config.yaml
num_hidden_layers: 12
hidden_size: 256
num_attention_heads: 4
num_key_value_heads: 4
head_dim: 64
intermediate_size: 1024
vocab_size: 8192
hidden_act: "swiglu"
norm: "rmsnorm"
norm_place: "pre"
norm_eps: 1e-05
positions: "rope"
rope_theta: 10000.0
rope_fraction: 1.0
qk_norm: false
attn_scale: 0.125
bias: "none"
tie_word_embeddings: false
parallel_block: false
init: "orth"
init_std_qkv: 0.0241
init_std_o: 0.0
init_std_up: 0.0241
init_std_down: 0.0
optimizer: "adam_variant"
learning_rate: 0.0015
lr_mult_qkv: 0.4
lr_mult_up: 0.635
beta1: 0.9
beta2: 0.98
lr_head: 0.00594
max_grad_norm: 1.0
warmup_steps: 245
schedule: "wsd"
decay_fraction: 0.789
decay_shape: "linear"
final_lr_fraction: 0.1
batch_tokens: 65536
max_seq_len: 384
doc_mask: true
train_tokens: 641400000
max_steps: 9787
dataset: "wikipedia_en"
MLP neurons of a small language model. Each row is named by its layer, matrix (gate and up: input weights; down: output weights) and neuron, and shows model dimensions 0-127. Each number is 200 + 20 x the weight over its row's rms, rounded and kept within 0 to 999. A neuron's up and down rows have the sign that makes its largest values positive.
After each neuron's rows, "fires on" lists the tokens most often at its 100 highest values on Wikipedia text that the model never trained on. A number after a token or word is its count.

L6.gate1019,225,207,189,160,205,195,169,207,182,233,152,215,210,222,224,208,249,195,189,204,193,196,221,212,183,214,199,228,188,190,216,202,225,198,219,214,215,236,220,186,223,199,240,219,218,182,212,192,215,229,200,222,190,180,191,193,203,220,172,182,205,208,211,214,213,197,175,243,168,214,220,194,222,204,225,167,217,189,195,210,215,221,184,185,201,172,188,213,190,229,196,208,202,220,178,200,218,191,209,200,174,150,229,172,189,187,197,190,207,191,211,209,177,193,183,222,196,192,193,218,221,226,217,204,210,212,215,156
L6.up1019,220,195,216,169,191,164,184,211,205,223,188,215,196,183,210,227,201,202,159,157,189,203,214,161,191,213,197,205,182,193,234,204,207,218,175,168,193,194,230,188,200,231,222,222,204,193,186,243,210,223,224,212,225,190,227,245,165,206,203,197,211,206,194,197,187,217,212,216,208,238,169,201,187,199,198,210,183,161,186,184,219,179,198,174,234,214,205,227,195,178,213,219,230,185,221,215,201,172,166,168,179,205,212,173,223,217,207,185,196,191,228,195,184,207,186,172,228,204,171,194,188,210,201,205,172,192,190,232
L6.down1019,189,203,233,211,201,188,203,167,225,209,229,177,195,164,157,213,165,226,221,201,209,200,186,170,217,211,169,187,189,176,189,206,170,173,234,204,174,187,201,217,216,204,186,222,181,168,197,208,183,151,219,205,193,226,192,192,185,229,199,232,203,208,191,194,212,216,171,191,200,226,206,193,184,217,208,222,210,235,188,202,196,176,222,222,189,203,201,212,216,193,202,165,184,207,226,237,178,199,187,225,217,227,187,286,204,196,225,197,235,218,207,179,253,217,222,178,203,234,218,189,182,191,187,178,185,201,205,212
fires on: " |" 36, "in" 7, "ge" 5, "il" 4, "h" 4

L5.gate979,160,216,193,194,179,204,201,202,186,211,182,173,179,189,190,159,209,206,197,187,181,190,209,226,185,195,172,221,193,194,195,200,200,229,224,211,202,174,198,195,201,193,197,229,241,217,191,217,185,201,193,139,165,181,204,182,199,165,226,196,170,191,187,199,223,189,163,207,182,191,213,176,220,199,205,183,184,225,187,195,231,189,196,229,227,180,226,188,220,217,159,186,232,190,240,171,233,244,257,182,187,203,186,195,185,184,193,196,202,206,200,181,193,177,194,217,172,209,210,222,191,203,216,179,222,216,165,168
L5.up979,197,223,195,195,185,193,215,184,194,218,186,192,163,185,208,190,196,194,216,206,196,188,175,190,255,187,168,204,214,226,190,179,215,213,213,204,191,209,141,187,176,214,227,203,196,198,205,176,185,191,183,180,204,191,209,228,221,170,208,208,230,171,203,165,223,217,194,173,224,194,193,224,191,217,183,180,228,202,175,138,212,190,231,208,165,212,195,215,192,177,202,179,211,194,181,224,200,186,174,197,204,236,217,214,250,223,244,219,180,217,195,195,185,189,198,235,226,226,241,214,172,197,191,227,207,183,236,169
L5.down979,206,155,217,192,196,189,232,216,221,190,231,233,212,170,199,209,185,213,207,236,226,223,175,197,202,213,213,179,196,219,198,234,195,191,190,176,194,217,247,190,204,212,182,157,179,187,206,180,202,204,208,198,210,202,236,203,184,236,201,174,242,212,208,202,198,206,197,205,214,227,195,178,221,225,199,215,233,244,173,224,163,179,193,162,182,186,185,225,215,207,200,213,178,188,204,216,167,199,180,226,216,227,198,233,215,216,229,190,171,190,233,211,199,245,214,201,215,209,174,182,178,193,174,165,174,174,194,210
fires on: "," 71, " and" 4

L7.gate157,204,210,159,172,202,172,187,189,182,163,172,205,178,170,186,208,194,209,236,192,163,163,172,168,219,228,185,200,210,218,222,192,188,188,224,205,182,217,178,187,145,167,211,174,184,195,197,187,179,172,210,175,197,204,198,178,209,207,212,203,167,245,198,200,165,206,204,238,186,225,208,224,219,226,183,196,219,204,186,176,197,181,184,206,198,207,188,199,213,206,188,184,227,201,198,199,211,212,205,201,187,184,188,190,205,222,169,193,206,254,204,204,210,168,216,189,206,172,226,176,176,227,204,213,197,191,157,219
L7.up157,190,178,204,209,213,174,193,200,217,192,202,188,166,190,193,227,166,200,188,165,195,189,138,201,240,187,223,232,202,210,179,229,216,201,175,166,195,154,185,170,181,222,227,185,223,174,232,171,184,221,177,183,209,199,186,221,184,218,243,195,206,213,217,238,195,198,215,194,213,216,191,211,204,230,187,182,175,223,207,169,175,226,223,176,186,193,191,220,215,224,189,174,213,224,214,214,220,171,202,174,183,213,223,181,217,184,206,167,173,215,191,225,191,183,176,206,179,186,227,200,185,191,185,214,214,183,200,192
L7.down157,186,183,201,194,246,208,200,191,203,222,229,192,182,191,207,212,222,188,162,175,220,149,217,227,198,180,247,200,216,189,220,207,254,191,196,150,186,165,239,188,212,226,217,218,234,202,197,174,194,234,159,195,210,178,182,186,196,213,192,191,242,186,194,203,192,191,174,154,220,226,178,213,186,206,216,198,181,177,190,213,188,207,199,173,195,185,190,222,202,195,207,235,204,215,217,224,218,195,190,191,191,198,235,195,228,170,217,208,201,196,213,214,198,242,165,210,185,197,192,227,225,193,202,180,220,211,188,199
fires on: " and" 26, "-" 21, "–" 16, "/" 10, "," 6, " Air" 6

L8.gate517,186,190,214,203,222,222,229,201,186,214,206,226,201,194,181,182,240,259,178,204,213,205,198,199,206,184,182,188,213,185,205,190,205,196,228,219,167,228,183,179,201,183,219,193,187,192,192,224,150,189,190,211,201,222,184,170,241,208,185,203,191,212,192,213,214,219,198,177,209,186,201,217,160,204,191,164,211,219,157,189,193,221,194,212,184,205,163,199,242,203,174,184,216,185,198,176,182,248,228,197,209,211,204,228,195,204,236,185,207,207,154,207,170,187,204,175,170,212,214,204,211,215,184,212,210,197,220,203
L8.up517,196,197,195,200,218,234,215,214,222,207,148,207,210,158,226,184,220,217,198,206,201,219,213,211,197,185,216,192,180,191,262,219,196,211,233,215,222,229,171,202,197,204,209,171,232,213,206,190,194,200,210,233,167,227,213,195,221,204,200,183,175,214,170,180,219,213,163,211,174,195,216,215,197,229,185,192,184,191,187,190,230,207,173,202,225,165,185,195,182,192,193,186,164,187,166,171,167,193,186,192,195,202,235,213,195,178,168,208,193,231,193,180,206,180,211,196,215,214,209,203,195,219,189,165,205,208,208,196
L8.down517,200,189,214,196,201,169,219,191,223,195,176,194,207,180,176,190,198,219,183,214,166,214,178,215,212,218,210,202,190,191,168,222,213,225,187,217,215,206,219,223,218,196,202,212,190,220,205,224,171,215,201,196,208,207,178,238,234,185,184,191,183,187,214,178,206,229,199,207,180,206,195,194,181,202,214,177,197,204,219,203,183,203,177,190,231,142,186,189,189,197,229,200,215,210,211,220,174,246,184,212,201,229,198,188,184,186,202,219,187,165,180,217,154,209,218,202,186,190,213,214,204,233,198,161,217,192,237,187
fires on: "," 43, " th" 11, " (" 7, " |" 5, " do" 4

L8.gate826,176,236,178,222,190,202,205,204,169,185,176,207,178,184,206,206,221,198,203,206,169,206,216,227,205,178,197,177,217,189,198,198,191,186,227,205,163,192,176,171,187,216,200,189,207,235,218,190,169,217,217,194,188,243,182,197,238,212,194,203,162,207,203,220,193,229,183,232,211,167,227,214,216,197,196,192,204,209,182,174,180,165,195,216,209,168,218,215,203,213,172,223,222,205,183,217,237,214,232,195,190,187,149,196,213,178,172,202,209,216,189,187,173,221,222,202,223,159,183,222,181,214,186,216,191,211,171,224
L8.up826,170,194,205,218,187,195,192,192,221,198,192,210,206,188,188,169,193,211,207,203,179,203,190,195,216,222,215,198,182,216,177,209,212,209,238,227,173,230,220,193,190,174,170,218,244,182,214,182,205,204,184,185,190,196,190,216,185,184,170,222,202,218,189,234,187,186,173,205,209,185,186,225,170,168,203,163,149,150,166,222,231,221,207,217,195,208,221,199,194,246,179,199,245,186,178,213,202,203,222,185,192,227,195,184,169,194,168,218,206,195,185,192,210,170,223,203,202,188,199,226,198,212,190,202,209,223,219,203
L8.down826,208,199,189,235,209,205,199,208,201,171,159,187,199,197,226,239,183,195,208,230,212,168,226,215,228,205,159,191,184,250,160,199,193,204,208,217,193,205,194,200,153,234,193,164,203,213,227,209,234,195,196,190,190,236,173,210,227,196,173,205,212,196,184,206,179,200,173,187,188,159,188,160,191,192,204,177,211,179,192,205,199,213,209,207,199,187,231,190,207,233,178,207,186,217,208,183,206,203,179,196,157,265,239,206,183,200,209,224,206,211,178,235,208,167,224,213,183,198,215,207,218,210,220,165,162,245,190,217
fires on: "/" 53, "-" 31, "&" 4

L6.gate951,220,184,183,200,172,183,195,182,173,198,220,255,205,221,205,187,211,225,218,180,194,195,179,219,239,196,192,163,210,175,213,199,202,185,179,181,152,202,214,220,185,211,199,201,178,194,218,224,217,191,197,176,208,173,203,195,238,230,240,223,198,229,184,194,201,206,227,208,189,228,209,234,162,255,194,148,197,212,215,213,213,175,161,208,193,193,172,219,267,208,200,201,195,179,220,205,206,241,211,224,230,208,182,175,209,196,226,187,208,196,198,204,209,191,235,182,221,183,231,178,193,215,200,232,204,192,193,215
L6.up951,195,219,211,186,195,199,164,212,190,225,180,208,170,191,217,206,214,194,226,197,156,188,189,196,190,236,196,229,200,193,215,197,178,219,186,205,179,182,186,217,194,205,194,240,206,224,180,182,194,203,169,193,210,211,223,191,193,186,177,188,162,179,216,175,200,231,179,161,209,190,194,212,222,188,241,213,220,166,203,205,222,199,222,205,180,210,211,183,173,175,183,194,186,173,242,207,218,171,188,226,199,205,214,189,198,241,199,203,195,180,205,236,197,209,214,218,214,190,193,195,208,222,196,179,207,157,171,188
L6.down951,184,180,210,184,212,188,199,183,176,152,207,221,224,197,201,202,211,200,183,210,209,213,159,177,191,195,196,157,176,204,209,211,182,215,173,219,215,201,216,238,198,186,216,233,189,221,236,221,188,176,212,151,219,192,179,219,211,197,196,203,182,165,206,189,193,198,222,184,231,228,193,231,228,201,191,168,183,244,195,231,183,192,210,213,192,175,206,163,203,178,197,196,188,196,220,210,172,211,194,224,198,204,207,202,178,224,196,161,245,184,203,209,156,172,208,216,179,251,200,193,220,237,201,248,222,223,166,195
fires on: " (" 72, " were" 6, "," 5, " or" 4, " /" 4

L5.gate395,214,202,165,238,190,218,189,212,189,188,159,208,190,207,192,209,227,210,196,205,135,190,198,204,207,201,226,210,197,212,219,216,203,214,222,178,196,164,176,225,187,199,189,248,214,185,223,198,209,214,218,177,200,225,185,233,204,210,204,205,214,189,226,204,199,192,145,215,220,206,228,241,196,199,252,206,172,180,212,187,220,201,199,217,191,175,188,213,200,197,224,237,248,171,181,208,203,217,201,234,177,170,185,160,189,197,194,184,201,227,196,208,204,206,195,208,195,217,193,179,182,211,197,197,201,195,202,215
L5.up395,226,212,183,252,181,239,198,213,185,174,197,197,232,198,194,214,211,216,179,199,168,219,176,196,203,164,208,215,171,208,195,225,217,213,213,171,195,170,181,195,202,177,199,219,217,205,195,199,193,192,180,193,189,159,247,182,209,203,235,243,215,156,201,183,197,244,187,192,213,198,224,203,210,210,199,214,220,212,189,188,236,161,238,206,153,199,228,214,194,216,161,210,188,205,198,195,226,192,215,220,184,222,182,193,156,229,228,164,194,227,186,202,172,200,220,215,198,197,238,178,187,180,196,210,198,186,211,188
L5.down395,205,200,210,176,187,202,212,216,234,217,231,171,200,207,220,180,213,212,198,197,204,165,221,187,170,185,176,176,183,199,183,186,189,194,194,200,193,229,205,206,201,199,191,141,208,184,154,190,191,184,216,184,173,167,220,186,184,200,220,215,178,208,219,167,208,199,217,162,222,184,195,198,178,231,197,186,235,223,198,164,152,173,209,193,193,206,209,189,191,197,193,162,172,200,209,195,211,204,240,173,186,210,182,219,157,215,209,177,187,170,187,172,181,213,192,214,210,163,221,193,212,215,185,238,212,199,158,185
fires on: "r" 44, "ry" 9, ":" 5, "ch" 5, "\"" 4, " \"" 4

L8.gate668,177,201,172,179,204,157,189,189,206,208,196,190,186,209,205,200,207,192,213,206,184,171,191,208,241,244,198,173,243,187,212,167,173,207,205,207,193,187,223,232,200,182,221,192,184,198,205,175,195,187,189,169,163,222,190,152,216,201,178,183,186,208,202,237,175,204,176,233,203,191,235,208,187,245,211,198,195,199,180,203,177,206,176,188,221,175,213,200,217,186,165,201,198,221,162,211,200,210,201,193,173,184,174,193,216,208,176,198,207,220,172,213,169,218,200,195,220,207,206,184,185,236,180,203,215,215,191,215
L8.up668,193,222,164,226,223,181,236,197,208,212,198,191,213,186,199,177,205,183,190,223,169,213,205,198,208,198,212,231,193,206,222,201,205,223,206,216,195,201,200,204,171,175,198,191,211,200,175,164,181,226,215,219,204,202,169,220,221,205,187,158,155,210,198,225,207,226,161,199,202,193,215,217,197,184,176,215,154,190,211,184,185,199,191,248,214,195,181,192,222,214,188,213,211,208,169,212,220,234,192,210,172,172,189,177,230,174,186,192,243,219,159,200,203,205,194,206,224,208,201,196,227,233,202,232,208,221,237,138
L8.down668,193,202,205,192,232,184,196,173,194,205,184,210,184,194,203,208,200,201,169,191,198,163,164,230,207,264,199,207,246,222,196,196,204,199,221,179,177,172,215,206,164,232,214,207,186,199,184,203,224,213,167,195,204,228,198,176,207,213,184,196,193,208,237,196,207,206,200,172,185,214,184,196,196,243,201,212,191,204,179,202,200,192,175,187,195,195,190,188,205,205,168,195,182,214,178,193,180,184,223,150,196,210,218,206,176,223,191,220,227,209,217,205,187,211,199,172,188,201,192,186,170,196,198,167,211,224,191,232
fires on: "-" 98

L7.gate600,223,182,179,178,170,207,199,210,155,180,166,164,178,205,169,205,214,194,211,214,176,205,196,259,204,200,194,212,182,172,170,150,204,221,242,181,168,219,197,188,188,197,180,225,228,180,157,204,231,232,213,202,184,233,209,230,205,198,218,218,218,202,209,222,223,212,208,215,223,208,199,208,194,200,162,211,217,201,193,214,184,167,203,196,180,193,184,230,216,190,214,168,216,196,169,245,191,176,197,180,172,207,179,183,221,208,206,172,187,232,194,182,204,230,196,236,181,203,194,207,197,191,212,177,193,190,194,219
L7.up600,193,238,199,223,199,209,191,192,206,194,196,196,197,200,181,188,183,216,188,188,196,168,204,190,203,214,175,181,211,181,152,185,223,228,199,237,165,196,186,197,201,208,230,215,194,179,167,161,206,222,184,211,198,174,191,206,228,237,220,172,221,172,191,188,230,232,218,236,224,193,189,162,176,247,223,179,213,200,178,205,192,162,157,189,180,198,229,212,209,195,228,224,202,215,198,212,229,216,194,167,190,230,212,199,193,222,192,231,219,192,138,176,193,199,226,204,220,209,178,195,205,218,142,140,201,171,189,181
L7.down600,219,184,176,158,217,205,176,205,183,171,200,191,201,209,199,200,205,198,205,222,208,178,212,174,187,208,198,195,190,202,204,222,243,225,197,178,202,222,206,190,204,228,189,215,232,199,172,193,214,208,189,230,195,211,220,226,189,201,189,189,174,218,216,224,190,162,182,200,207,189,189,186,214,200,185,241,219,210,187,168,181,206,220,160,199,191,194,214,193,223,200,163,200,213,182,178,218,206,221,176,186,196,174,241,221,204,203,192,246,207,185,207,212,213,177,207,226,207,242,210,191,212,209,195,211,215,178,193
fires on: " \"" 55, "\"" 12, "'" 9, "-" 6

L5.gate807,186,184,195,245,189,178,165,184,179,194,214,171,192,189,216,221,226,177,188,180,168,175,195,192,240,197,193,189,222,226,195,236,168,203,230,207,194,209,206,189,190,227,226,196,221,223,192,192,172,176,230,204,188,174,211,167,213,175,237,227,186,195,201,203,174,189,196,218,197,220,230,210,203,217,179,181,194,213,202,203,214,144,187,193,208,223,230,215,203,151,186,176,222,188,242,217,191,192,216,232,205,189,187,195,181,219,190,207,190,233,173,205,210,183,199,207,186,171,218,195,186,192,235,198,194,176,197,212
L5.up807,171,192,186,190,175,195,169,177,178,209,226,193,206,219,219,221,236,199,189,199,163,201,227,197,211,185,165,159,235,189,185,214,214,212,186,232,196,222,190,196,180,241,207,255,231,202,167,182,175,215,200,205,223,161,213,191,171,177,205,206,205,185,223,219,171,228,180,213,204,227,207,180,185,235,207,162,200,182,193,188,187,159,196,225,192,204,180,186,202,140,203,212,196,190,222,201,173,198,212,206,220,205,199,173,178,218,195,220,212,185,200,227,216,198,195,224,199,185,208,166,205,243,201,194,157,196,196,200
L5.down807,207,212,191,196,213,198,223,211,166,215,202,202,201,203,216,210,176,231,150,196,228,206,212,193,194,203,219,155,205,162,197,210,222,194,216,168,202,194,195,208,223,222,197,208,207,215,194,188,228,205,222,236,191,237,201,203,184,225,200,179,221,205,199,206,221,179,174,190,207,189,177,176,192,224,218,168,195,187,198,184,212,172,210,183,215,164,191,224,185,194,200,241,184,174,202,225,204,204,187,191,216,211,214,182,201,186,219,182,178,180,224,207,206,250,195,213,188,189,178,187,218,202,189,185,209,191,188,211
fires on: "," 41, " and" 17, "/" 9, " |" 9, "ir" 6, "er" 4

L5.gate497,195,205,178,200,204,199,216,189,181,178,188,234,212,207,218,172,205,201,200,218,201,194,173,184,190,198,219,195,204,197,248,181,196,200,233,202,213,180,215,201,204,199,219,207,238,254,176,197,205,208,218,203,210,212,167,177,171,211,195,165,197,177,215,201,215,194,176,224,187,175,215,195,235,178,229,202,226,210,201,249,207,223,174,198,229,170,203,182,198,202,204,214,216,218,208,191,215,219,228,194,202,204,199,174,169,170,144,180,230,196,192,184,211,171,208,182,186,194,190,216,204,240,212,199,156,202,198,187
L5.up497,249,205,189,214,191,205,197,208,203,201,211,195,199,193,205,220,178,234,165,227,219,197,193,199,169,185,223,239,218,184,222,202,161,218,195,219,199,187,228,179,200,173,176,196,205,209,211,193,194,233,211,230,216,170,195,215,213,195,188,202,194,225,179,243,182,211,216,204,242,191,192,236,195,214,193,183,210,217,179,214,213,213,209,195,198,191,194,205,223,178,170,208,176,238,200,192,187,196,216,191,206,211,224,205,181,175,183,211,219,218,223,173,200,221,206,204,214,193,189,234,216,206,209,196,196,211,193,167
L5.down497,230,226,204,201,196,212,224,216,176,208,176,209,195,192,185,184,174,177,229,212,206,165,181,212,185,224,180,178,194,190,203,237,153,202,204,244,199,176,202,185,207,198,182,176,235,206,195,202,188,210,224,221,244,195,218,191,210,173,223,219,173,187,196,227,190,198,210,188,201,187,202,167,177,192,249,185,205,207,203,220,202,221,221,203,198,208,221,205,248,218,186,231,193,180,225,164,197,189,227,218,169,240,179,213,190,260,197,200,176,202,172,157,185,185,233,197,190,179,227,183,199,217,201,198,197,183,199,208
fires on: "." 20, "–" 17, "-" 9, "s" 8, " of" 6, "e" 5

L6.gate823,215,199,152,191,226,183,204,243,217,171,223,182,180,169,179,232,196,210,209,240,211,197,201,220,232,209,194,172,228,206,228,216,205,214,223,189,180,204,196,223,209,193,222,200,182,223,170,222,194,221,225,202,199,216,193,154,241,192,203,187,184,190,196,177,212,206,206,171,202,216,179,200,199,210,220,173,225,186,200,182,193,194,214,193,209,210,187,205,199,182,195,207,209,191,212,213,229,221,230,224,162,168,214,210,202,176,195,219,203,188,183,224,217,221,189,215,150,193,227,255,187,226,211,218,234,193,198,208
L6.up823,215,201,214,196,210,216,226,202,220,236,197,189,190,192,216,220,195,232,165,179,234,212,182,188,186,207,228,206,215,162,165,181,248,200,203,218,194,209,196,190,219,185,213,213,221,198,212,224,162,239,206,189,201,189,211,210,195,198,207,208,205,204,181,240,226,199,206,141,177,205,180,225,191,217,212,205,202,188,225,179,183,201,184,201,218,171,213,182,199,171,272,195,167,197,216,206,234,233,211,219,166,200,161,196,213,184,202,191,205,202,217,193,223,220,210,168,209,209,184,203,224,229,225,178,227,173,193,205
L6.down823,218,185,208,187,188,190,183,177,200,186,191,196,214,235,194,183,217,200,165,171,200,184,196,172,197,209,189,195,198,188,182,182,175,199,231,193,213,196,197,185,173,202,191,182,203,190,233,215,208,199,212,163,207,167,169,217,205,207,205,236,198,222,181,149,202,211,170,190,185,195,187,196,206,213,173,234,189,236,209,209,207,179,211,196,185,213,177,188,210,181,181,172,159,224,211,206,179,228,184,208,201,199,168,206,217,210,258,183,202,217,192,202,230,209,195,175,199,224,197,182,182,154,192,204,232,171,175,179
fires on: "r" 36, " |" 13, "t" 10, "il" 5, "l" 5, "." 5

L6.gate413,179,174,175,214,206,210,171,193,180,179,197,217,212,188,214,210,207,194,189,189,186,200,221,206,215,252,193,188,227,234,176,214,175,201,205,202,191,183,219,185,199,178,200,245,177,235,208,202,201,199,198,180,205,200,189,157,222,196,201,224,151,182,199,211,239,215,183,170,178,195,206,199,195,201,190,210,175,209,204,209,220,154,221,211,206,245,211,194,199,199,190,213,204,172,206,180,213,225,218,238,208,223,218,188,219,212,163,205,215,215,225,192,251,145,246,171,200,176,208,189,219,211,178,202,226,169,146,202
L6.up413,172,206,193,182,205,206,168,193,169,220,194,199,170,222,202,190,237,188,178,193,210,203,229,220,198,216,163,198,204,230,191,205,170,204,187,184,190,215,215,194,188,214,214,202,207,210,194,228,211,201,218,161,224,218,185,218,169,200,213,163,193,188,223,209,205,207,139,168,203,194,202,219,178,222,202,176,221,168,203,184,237,166,226,198,176,183,221,178,178,176,184,211,218,164,214,196,193,218,203,208,193,209,225,192,189,254,197,221,193,201,219,198,211,188,225,195,191,171,222,151,204,192,208,204,251,189,206,188
L6.down413,199,211,214,218,205,192,246,183,186,212,215,185,151,199,200,185,196,142,181,221,226,229,184,159,182,217,180,205,179,169,184,199,195,207,172,227,196,209,195,168,175,195,211,205,207,192,201,216,198,166,186,175,192,211,212,206,184,212,184,168,209,203,205,191,226,203,131,209,207,189,193,209,187,205,179,161,195,136,199,220,227,167,220,194,204,171,197,183,208,199,216,221,200,217,208,202,171,195,180,180,185,204,183,199,182,248,221,217,183,187,229,208,203,185,196,193,197,185,204,189,203,186,216,191,227,216,192,196
fires on: "," 26, " |" 20, " (" 13, " –" 10, " and" 8, ":" 6

L5.gate968,186,211,161,198,183,214,217,206,177,190,156,186,190,208,187,175,206,225,220,211,218,214,196,213,195,251,207,191,242,174,217,225,213,220,214,239,190,202,193,206,221,210,215,224,195,196,190,211,212,195,192,194,190,203,187,210,220,161,205,195,217,209,211,231,194,201,167,187,217,219,197,222,212,221,193,169,184,169,171,202,190,179,194,238,162,212,181,200,229,184,241,241,194,154,199,193,215,199,229,205,190,185,193,222,175,219,197,216,205,183,197,202,197,202,227,242,201,184,194,214,203,239,209,200,212,191,207,205
L5.up968,175,149,248,188,218,188,191,211,199,217,177,213,250,180,182,215,209,225,197,192,195,206,188,201,224,187,210,190,201,199,173,175,188,191,178,194,215,204,207,179,165,219,197,207,222,209,184,221,189,225,176,211,243,193,186,227,181,209,218,192,192,202,211,232,181,180,224,174,214,214,206,161,189,212,205,201,210,236,220,209,188,193,187,214,187,193,185,189,212,187,215,182,212,221,222,184,185,242,226,225,231,202,200,194,151,202,223,173,193,213,218,183,192,210,169,210,224,222,194,199,182,204,194,186,179,184,212,195
L5.down968,184,187,218,211,183,182,177,201,211,213,163,203,201,217,174,199,194,218,181,201,224,208,176,186,226,205,215,174,185,185,211,197,223,212,183,202,214,210,201,202,191,226,184,235,220,209,210,191,213,203,200,229,209,190,204,202,182,218,181,190,196,209,195,210,218,174,202,175,210,194,169,173,166,217,214,184,194,211,217,176,187,200,193,218,190,230,192,210,177,186,208,214,220,187,235,179,208,206,217,240,201,203,195,219,204,211,223,195,180,204,186,204,196,230,185,190,215,184,188,229,209,183,189,183,197,179,210,229
fires on: " and" 70, " or" 7, " as" 5, " |" 5

L6.gate113,178,232,173,214,187,155,160,180,191,205,193,221,181,206,210,216,220,159,197,182,148,202,223,186,238,204,200,193,205,213,200,227,167,213,169,233,181,215,186,192,169,181,188,199,173,192,183,215,219,195,184,194,197,185,201,178,194,197,221,198,158,196,225,211,212,207,221,186,212,218,216,206,176,192,222,193,199,201,204,210,210,183,224,199,189,242,212,208,206,172,148,217,225,176,227,227,201,197,228,201,224,203,187,169,178,215,209,204,216,205,243,181,219,193,221,214,198,175,211,187,203,210,223,168,184,171,200,202
L6.up113,182,187,173,197,170,214,209,176,189,171,153,215,187,178,233,194,212,198,181,186,173,176,178,155,194,157,203,199,213,180,200,181,179,208,206,226,166,187,219,213,174,178,249,205,242,197,201,189,166,182,185,209,196,190,164,187,212,197,230,207,181,206,182,206,179,207,208,188,141,201,209,205,225,216,176,166,205,216,192,228,228,173,205,209,149,206,185,179,207,179,199,199,193,203,200,215,200,212,191,200,189,217,228,191,182,207,200,167,199,202,186,196,192,189,185,196,210,208,219,210,200,194,186,208,189,167,193,197
L6.down113,234,185,200,214,231,196,183,190,189,209,213,211,208,219,215,172,202,201,149,188,202,217,237,226,220,224,181,206,190,207,178,209,176,235,193,195,188,174,199,214,202,191,200,227,179,173,190,216,213,193,202,188,229,200,196,208,181,211,209,190,180,195,191,221,216,197,173,195,215,207,195,191,206,227,191,201,186,167,190,227,225,185,189,203,174,176,191,212,189,219,209,217,227,175,210,207,180,186,183,199,225,196,230,238,201,199,229,196,184,172,171,241,212,217,184,184,180,213,188,219,213,211,237,225,199,195,204,204
fires on: " –" 33, " |" 32, "\n" 12, " and" 5, " -" 5, " which" 4

L3.gate898,226,215,179,189,201,208,194,205,217,192,181,219,199,176,161,191,222,205,165,216,199,212,213,209,193,223,182,191,228,213,169,220,184,224,202,207,177,220,171,178,217,206,212,182,195,187,194,201,225,191,204,202,215,245,202,192,228,178,184,216,209,191,200,203,170,188,191,190,218,173,216,191,241,203,227,192,220,233,172,168,209,180,208,215,232,218,174,246,232,202,234,217,207,193,176,215,188,199,211,202,195,196,127,176,197,202,178,205,221,193,185,178,218,209,200,170,216,183,202,220,228,231,222,210,201,188,184,208
L3.up898,180,228,196,207,204,209,179,238,211,205,173,221,205,231,211,213,169,188,202,177,209,213,177,181,195,185,202,186,194,226,222,188,196,194,220,216,223,200,213,177,204,170,227,169,189,188,209,230,229,198,172,202,211,210,205,197,177,190,196,227,248,181,178,191,211,213,218,230,193,162,195,186,240,200,202,222,224,178,161,221,193,215,203,188,240,192,210,186,177,215,217,211,180,161,224,184,216,238,237,198,212,231,153,203,209,181,193,225,229,211,219,147,196,195,203,212,198,207,191,193,184,219,217,170,207,183,177,213
L3.down898,205,204,211,206,240,228,214,221,201,221,201,221,177,230,191,211,193,180,195,214,192,187,178,200,215,203,218,208,204,220,204,196,212,186,204,205,170,170,188,178,208,225,223,176,173,177,219,204,237,203,194,208,201,190,208,200,204,200,192,222,223,203,174,168,182,215,211,224,189,145,174,165,212,202,198,230,214,171,182,220,181,222,215,213,232,201,205,172,203,205,207,221,182,175,213,203,228,246,226,179,169,207,170,211,208,170,183,222,211,183,201,174,186,197,230,195,209,215,180,204,184,217,245,181,215,219,169,203
fires on: "\n\n" 62, "ty" 8, "ger" 6, " =" 5, "-" 4, " Gall" 4

L8.gate772,230,200,189,187,168,224,204,203,180,199,165,215,206,191,202,183,208,188,182,199,205,201,211,191,225,189,211,166,194,210,211,251,210,194,201,197,199,191,212,181,170,194,201,189,180,209,171,191,191,204,226,226,188,198,180,222,200,176,188,183,192,219,171,179,216,198,176,207,222,223,204,186,178,188,199,177,191,206,204,206,237,203,186,202,156,237,212,219,214,177,228,205,220,160,187,215,235,216,205,223,182,222,189,203,183,230,172,205,205,218,180,201,171,218,242,205,186,202,186,228,202,187,206,160,199,183,176,237
L8.up772,218,191,243,206,184,205,178,164,246,203,174,192,206,204,225,224,194,193,167,184,186,214,206,198,196,180,208,190,181,219,206,204,178,189,202,194,190,200,215,191,238,172,217,208,206,191,203,168,197,232,206,223,220,198,204,194,189,209,191,186,189,205,157,233,187,222,208,183,187,174,211,145,187,217,190,181,203,183,164,190,178,220,221,203,180,220,204,207,195,247,184,211,190,188,222,199,188,198,185,196,202,250,223,189,173,195,191,180,185,159,218,246,178,221,188,180,176,193,166,199,208,162,206,197,211,194,219,204
L8.down772,169,178,202,239,202,174,208,221,224,175,199,179,216,173,217,214,208,185,212,187,184,182,197,204,175,214,199,210,216,220,195,180,184,184,189,199,186,192,230,206,200,194,198,184,197,207,225,184,189,172,151,225,212,210,211,169,203,201,189,212,171,200,200,232,167,191,218,227,196,183,190,194,203,229,183,219,219,191,182,169,176,180,224,201,180,190,185,193,182,233,195,195,213,196,207,196,186,161,164,170,209,232,228,195,200,189,216,203,224,167,199,179,195,191,197,181,168,157,196,219,214,201,181,211,190,200,209,211
fires on: ":" 39, " M" 8, "-" 7, " partic" 5